config.toml
n_layer = 9
d_model = 384
n_head = 6
n_kv_head = 1
head_dim = 64
d_mlp = 1536
vocab_size = 2048
activation = "swiglu"
norm = "rmsnorm"
norm_place = "pre"
norm_eps = 1e-06
positions = "rope"
rope_base = 10000.0
rope_fraction = 0.25
qk_norm = false
attn_scale = 0.125
bias = "none"
tie_embeddings = true
parallel_block = false
init = "uniform"
init_std_qkv = 0.024
init_std_o = 0.00567
init_std_up = 0.024
init_std_down = 0.00283
optimizer = "muon_variant"
lr = 0.0142
lr_mult_down = 3.0
lr_head = 0.00825
grad_clip = 0.5
warmup_steps = 200
schedule = "wsd"
decay_fraction = 0.291
decay_shape = "sqrt"
final_lr_fraction = 0.0
batch_tokens = 65536
seq_len = 256
doc_mask = true
train_tokens = 471700000
steps = 7198
dataset = "wikipedia_en"
MLP neurons of a small language model. Each row is named by its layer, matrix (down: output weights) and neuron, and shows model dimensions 256-351. Each number is 200 + 30 x the weight over its row's rms, rounded and kept within 0 to 999. A neuron's up and down rows have the sign that makes its largest values positive.
After each neuron's rows, "fires before" lists the tokens most often just after its 100 highest values on Wikipedia text that the model never trained on. A number after a token or word is its count.

L5.down469,207,143,269,152,164,199,130,161,228,172,212,200,211,205,187,189,168,189,248,165,244,190,234,179,281,142,235,175,207,162,237,209,203,189,195,197,164,201,214,228,174,162,232,174,212,205,216,200,191,243,187,259,196,170,202,183,211,239,218,205,162,137,158,222,173,175,226,224,202,193,166,170,191,214,203,198,247,250,244,214,176,213,254,186,226,259,159,172,198,211,213,153,232,196,156,230
fires before: " to" 28, " in" 7, " are" 7, " is" 6, "fore" 5

L5.down1170,198,146,230,251,144,185,167,237,185,226,210,141,204,232,253,202,175,155,220,233,219,183,218,196,130,132,228,193,167,207,187,175,199,252,158,149,218,204,175,172,280,202,163,215,208,164,211,249,186,193,236,199,259,204,234,219,193,249,147,238,200,145,187,154,212,211,180,177,191,167,215,248,201,198,200,205,209,206,195,158,223,213,204,245,205,186,239,176,179,222,198,190,239,217,168,203
fires before: " |" 59, " |\n" 17

L3.down241,198,126,222,245,186,231,205,178,182,226,109,215,198,185,222,151,162,198,238,192,205,170,204,212,202,188,199,189,206,190,221,211,237,199,167,192,198,217,191,210,201,192,156,188,219,191,193,221,141,201,139,201,180,148,130,233,172,198,226,205,206,205,243,227,167,167,196,235,180,233,203,245,176,194,236,139,197,207,270,233,186,195,202,219,224,177,184,180,213,166,182,205,195,174,152,215
fires before: " " 28, "ian" 18, "ia" 8, "ians" 7

L5.down446,146,244,305,219,199,181,182,207,208,177,173,197,215,218,204,222,198,170,212,242,252,221,164,193,180,227,242,184,196,212,173,196,159,215,210,154,206,205,175,170,187,152,166,216,222,207,164,155,145,173,231,160,206,174,147,183,177,166,177,215,241,210,148,170,181,207,146,230,230,192,193,213,204,184,216,134,243,171,209,214,220,193,202,208,207,205,178,184,233,254,189,198,228,203,214,141
fires before: " " 29, " −" 10, "ion" 6, ":" 5

L5.down959,185,154,138,195,210,119,196,217,199,148,237,235,192,243,150,156,185,190,231,194,225,175,183,113,54,182,210,193,175,241,214,181,226,162,225,281,218,209,224,173,163,197,245,175,262,227,210,239,175,213,250,155,163,208,157,229,244,168,210,209,210,226,156,229,191,212,180,225,181,219,224,151,205,206,267,193,206,206,268,227,168,202,184,207,231,193,166,222,221,235,162,193,232,196,140,160
fires before: " |" 36, " |\n" 10, ".\n\n" 4, " in" 4, "," 4

L5.down627,182,195,214,243,166,221,168,195,156,181,239,228,187,169,184,231,184,195,214,232,162,168,213,178,181,185,208,194,237,204,222,172,183,161,155,158,193,186,219,232,171,221,168,197,198,191,143,160,218,213,168,223,137,183,241,146,268,240,189,260,177,219,206,256,193,174,165,158,126,185,228,210,215,221,168,192,198,169,212,154,198,244,187,153,281,226,236,156,233,216,226,124,179,189,239,217
fires before: "ce" 21, " the" 16, "ces" 10, "t" 4

L5.down1002,303,181,172,210,229,182,226,189,207,166,223,187,173,203,211,194,176,176,206,225,186,166,240,238,197,175,149,187,171,194,153,231,192,183,200,193,199,186,204,243,167,166,163,225,217,174,189,168,201,177,251,158,225,163,194,206,170,191,193,201,288,194,230,228,182,215,208,175,220,164,211,178,188,190,156,204,141,202,226,236,241,151,145,249,153,181,192,169,172,224,170,194,200,177,200,175
fires before: " " 27, " of" 9, "|" 7, " |" 6, "ze" 6, " |\n" 4

L5.down946,186,180,163,219,242,213,190,253,178,194,235,193,210,208,223,176,252,239,276,161,206,177,223,164,226,230,174,221,183,192,213,161,218,194,170,174,213,179,161,173,216,202,199,183,183,180,215,206,205,132,187,215,223,162,244,194,203,213,211,227,261,223,131,164,235,199,193,169,188,163,208,277,224,193,171,221,241,186,187,176,177,165,252,197,204,215,140,212,193,259,221,260,198,206,242,195
fires before: " to" 37, "ed" 8, "ing" 6, "ap" 5, "ort" 5, "ow" 4

L3.down1404,159,248,187,181,216,214,224,145,212,193,201,187,202,215,207,229,181,169,255,174,161,147,255,218,145,231,181,151,135,219,209,210,235,241,207,234,177,220,277,183,207,208,232,178,194,177,179,220,200,237,172,231,200,241,203,169,235,214,157,197,218,229,191,246,203,176,187,238,179,156,277,173,193,168,182,245,191,177,203,224,190,181,192,194,162,217,220,213,167,192,262,215,202,213,178,199
fires before: " |" 20, "en" 13, "ago" 6, " medal" 5, ":" 5, "ie" 4

L3.down1211,120,242,203,176,166,179,198,203,144,200,166,230,133,212,193,240,212,180,201,218,220,187,216,250,252,201,203,205,225,200,192,169,182,182,189,175,162,218,201,241,267,224,212,166,231,210,218,207,173,187,146,201,140,219,214,192,260,218,186,210,197,171,199,142,133,206,188,185,217,204,242,219,162,177,185,222,202,208,241,212,188,198,187,218,200,222,212,237,168,166,153,216,170,187,200,220
fires before: " of" 28, "," 12, "ial" 6, "-" 6, " |" 6, " and" 4

L5.down885,194,167,205,245,228,230,244,173,164,171,191,218,188,201,211,188,196,189,233,196,214,247,190,197,350,202,207,191,196,189,178,198,205,177,215,182,206,219,182,211,204,163,204,230,213,173,173,189,230,215,215,245,222,214,221,195,208,188,215,267,216,198,212,213,181,182,202,206,203,209,161,221,206,261,191,232,164,226,184,216,206,217,201,214,228,224,200,165,212,221,158,179,217,198,169,182
fires before: "==" 25, "In" 12, "===" 10, "The" 9

L5.down362,231,223,224,173,252,243,196,205,214,243,220,237,212,168,180,178,204,196,184,152,204,215,213,200,163,224,127,239,199,278,160,202,179,190,256,168,187,210,195,220,246,223,142,180,200,161,158,242,203,152,175,165,207,163,221,228,186,185,218,197,222,187,199,203,121,209,180,179,193,185,186,220,200,202,215,188,161,198,183,190,212,193,173,212,230,271,202,204,254,204,192,256,260,227,214,194
fires before: "ed" 18, "e" 15, "es" 11, "able" 8, "." 4

L5.down1043,194,219,202,187,176,229,197,177,181,192,165,197,240,192,221,154,167,174,229,245,230,224,206,202,251,210,191,220,212,226,218,168,172,187,164,205,218,152,174,182,188,196,149,209,182,213,195,173,160,204,198,238,139,199,155,174,202,202,202,197,190,215,219,203,181,127,198,219,229,212,202,226,243,189,191,137,161,230,211,216,162,172,231,220,165,186,185,189,232,199,214,209,188,218,176,217
fires before: " " 41, " the" 13, ":" 12, " of" 6

L5.down407,174,206,215,199,198,207,207,194,171,143,224,169,196,202,173,221,147,204,184,240,191,219,186,170,103,185,220,221,183,215,265,148,211,233,189,151,182,161,200,254,189,214,191,183,190,219,220,229,171,172,213,169,193,189,223,189,167,189,182,204,187,182,160,210,249,186,227,225,232,205,184,219,220,160,137,194,259,127,212,169,216,210,202,184,178,219,224,183,159,178,229,195,172,178,227,190
fires before: " " 37, "or" 9, "b" 6, ":" 4, "er" 4

L3.down832,187,159,155,178,183,204,259,225,141,199,220,172,221,235,199,226,185,178,143,170,236,204,150,184,213,267,176,259,149,220,227,213,230,159,189,210,212,227,212,234,184,207,240,215,234,114,172,193,217,205,226,177,215,182,188,192,185,211,196,215,217,175,207,203,129,213,201,183,230,165,188,201,193,210,160,165,202,174,198,230,164,135,253,170,209,229,155,230,180,168,192,234,199,153,201,201
fires before: "ed" 22, "ing" 8, "ican" 8, "ure" 7, "ion" 6, "ased" 6

L5.down699,186,183,225,168,197,186,230,243,196,161,251,153,208,173,193,153,203,194,175,185,204,271,172,140,229,179,211,238,162,186,189,229,205,243,251,178,203,233,241,204,214,185,202,185,184,221,232,191,184,175,193,223,197,197,255,218,197,218,181,230,195,248,171,228,183,228,198,240,232,183,153,147,207,194,203,234,192,188,148,203,232,274,258,218,212,227,221,187,187,230,197,204,195,146,204,239
fires before: "," 18, "." 10, " in" 9, " and" 9, ".\n\n" 8

L5.down497,202,164,219,170,182,239,217,206,168,217,211,225,212,198,226,196,179,223,180,181,190,262,173,198,268,203,193,178,160,277,242,188,158,170,153,175,231,239,219,225,205,219,171,229,224,141,242,195,125,235,208,159,193,240,210,286,189,149,240,238,190,148,230,136,224,203,199,194,210,179,197,256,191,200,167,164,178,224,203,229,168,169,210,222,220,158,199,211,189,189,216,203,202,182,170,165
fires before: "==" 30, "===" 25, "|" 10, "-" 7, "The" 7, "====" 4

L5.down473,124,205,164,182,221,259,167,186,159,199,212,217,216,213,231,253,191,210,215,139,254,208,188,163,234,165,210,204,222,209,193,245,213,207,207,181,251,214,244,189,221,198,203,240,200,240,272,234,255,263,190,197,232,232,154,153,200,205,220,179,219,170,177,233,191,188,173,171,143,163,210,208,258,224,157,204,207,179,180,212,222,196,195,254,225,194,183,181,193,205,240,150,185,219,221,154
fires before: "===" 34, "==" 20, "a" 15, "====" 5, "-" 4

L5.down1142,204,183,186,230,226,175,224,215,169,160,246,174,187,177,176,171,204,197,194,200,229,162,267,160,174,206,210,190,154,197,240,193,217,211,167,198,236,181,160,170,202,198,243,245,236,228,240,224,162,261,199,191,224,198,198,228,169,219,237,181,182,178,175,223,208,238,230,239,202,203,167,202,72,187,181,203,168,148,187,200,217,246,199,220,184,205,269,223,180,172,192,223,190,155,222,194
fires before: "," 58, "." 12, ".\n\n" 5

L3.down498,188,199,215,172,254,182,197,217,235,176,187,203,184,222,240,177,178,229,149,172,181,217,251,199,209,177,246,228,227,209,180,214,194,195,150,198,251,172,232,180,209,189,239,208,260,254,211,155,198,162,255,227,205,185,244,246,214,225,190,214,266,227,214,211,155,186,207,207,255,199,219,215,251,249,198,259,188,224,222,204,187,228,234,244,222,192,134,167,153,230,238,183,183,202,230,214
fires before: " |" 27, "%" 12, " (" 7, " |\n" 5, "." 4

L5.down963,218,198,249,179,200,185,213,225,175,197,187,209,181,250,197,188,214,188,250,209,234,221,186,218,222,202,186,202,206,213,220,153,139,193,211,213,234,238,181,198,266,194,223,195,192,186,229,189,200,208,183,258,201,170,189,249,186,248,219,270,172,235,247,190,211,168,207,149,161,262,219,207,190,146,203,141,170,211,179,176,160,186,208,212,220,171,224,212,198,170,214,147,246,148,190,219
fires before: " the" 22, " " 21, " February" 6, " May" 5

L5.down1228,223,155,163,256,158,204,220,176,209,128,228,134,194,157,173,189,216,210,202,229,198,167,179,196,197,144,186,138,174,191,150,244,157,193,240,178,218,210,190,213,184,152,190,196,215,149,152,244,175,150,241,193,174,246,272,179,203,195,162,161,274,135,172,194,179,250,206,213,234,189,174,207,198,197,218,223,192,212,173,202,251,214,195,191,180,199,244,197,183,169,141,153,191,221,172,185
fires before: "," 15, "." 12, "0" 10, "00" 7, "eal" 7, "5" 5

L5.down108,190,226,187,156,167,219,212,200,203,171,184,191,215,212,200,202,251,192,198,243,143,194,206,224,203,229,210,239,225,254,145,255,163,208,174,170,190,192,230,198,166,211,217,213,153,150,160,217,211,104,209,140,211,168,242,161,233,196,218,208,233,195,187,210,178,189,219,202,272,199,207,202,207,217,166,188,223,177,187,166,201,227,260,135,170,167,179,118,202,241,153,260,190,232,217,187
fires before: "ed" 20, "ver" 12, "ing" 8, "ents" 7, "es" 6, "ent" 5

L5.down1233,247,220,151,181,228,219,193,217,217,191,209,117,194,149,212,215,140,232,132,181,191,227,233,203,239,176,220,207,196,184,235,223,232,162,206,200,209,193,181,184,200,178,208,214,222,202,178,144,209,235,276,175,222,189,205,196,202,133,200,182,228,172,183,193,168,232,236,161,146,185,164,213,161,219,220,190,216,230,232,184,193,215,221,178,211,246,227,162,176,173,236,180,179,156,209,274
fires before: " |" 17, "ing" 7, ";" 7, "\n" 7, " in" 6, " (" 6

L3.down494,193,243,190,211,161,220,205,200,175,242,192,231,237,140,201,169,178,190,223,185,195,188,207,214,243,204,172,221,179,182,209,251,229,184,204,165,160,175,198,184,137,173,212,202,196,263,198,229,196,209,201,208,186,186,226,239,196,229,203,211,155,256,203,203,186,195,186,199,161,247,169,267,243,188,197,200,198,203,204,217,218,216,191,222,172,188,232,169,206,237,237,158,155,215,225,227
fires before: " a" 35, " the" 13, " an" 6

L3.down831,165,184,217,212,176,127,161,246,200,184,240,162,172,168,195,147,167,196,195,206,169,186,205,161,195,166,243,191,154,192,231,200,220,204,139,157,224,175,203,255,195,257,177,222,208,233,276,220,173,210,157,194,196,231,194,174,215,188,183,196,215,186,190,156,182,237,245,224,171,238,232,160,190,227,192,125,170,282,174,237,141,196,219,228,241,236,212,209,201,209,192,244,165,156,154,214
fires before: " " 72, " |" 4

L5.down1225,194,234,172,237,191,183,199,212,154,226,181,235,173,206,251,200,207,245,235,221,214,212,225,244,205,248,212,226,180,165,240,231,191,162,220,209,176,192,225,189,181,221,198,162,221,223,211,216,218,165,168,212,205,257,254,245,116,157,255,155,200,145,207,244,217,158,191,196,192,221,178,155,205,219,96,192,168,176,242,215,235,179,188,270,180,269,217,210,184,190,208,193,166,223,172,217
fires before: " " 36, " as" 15, " the" 4, "." 4, " of" 4

L5.down670,196,255,199,211,225,186,197,218,220,232,186,186,185,170,230,197,185,183,183,266,237,199,173,204,190,140,220,202,204,181,260,188,198,185,206,154,250,217,208,233,226,201,197,187,146,226,163,205,201,205,193,239,217,239,238,269,184,243,210,208,211,198,216,202,170,190,215,223,203,259,180,219,205,207,208,159,227,164,248,205,159,209,231,215,194,255,196,205,236,214,198,225,198,139,184,160
fires before: "ic" 16, "ian" 15, "ia" 15, "y" 9, "ical" 9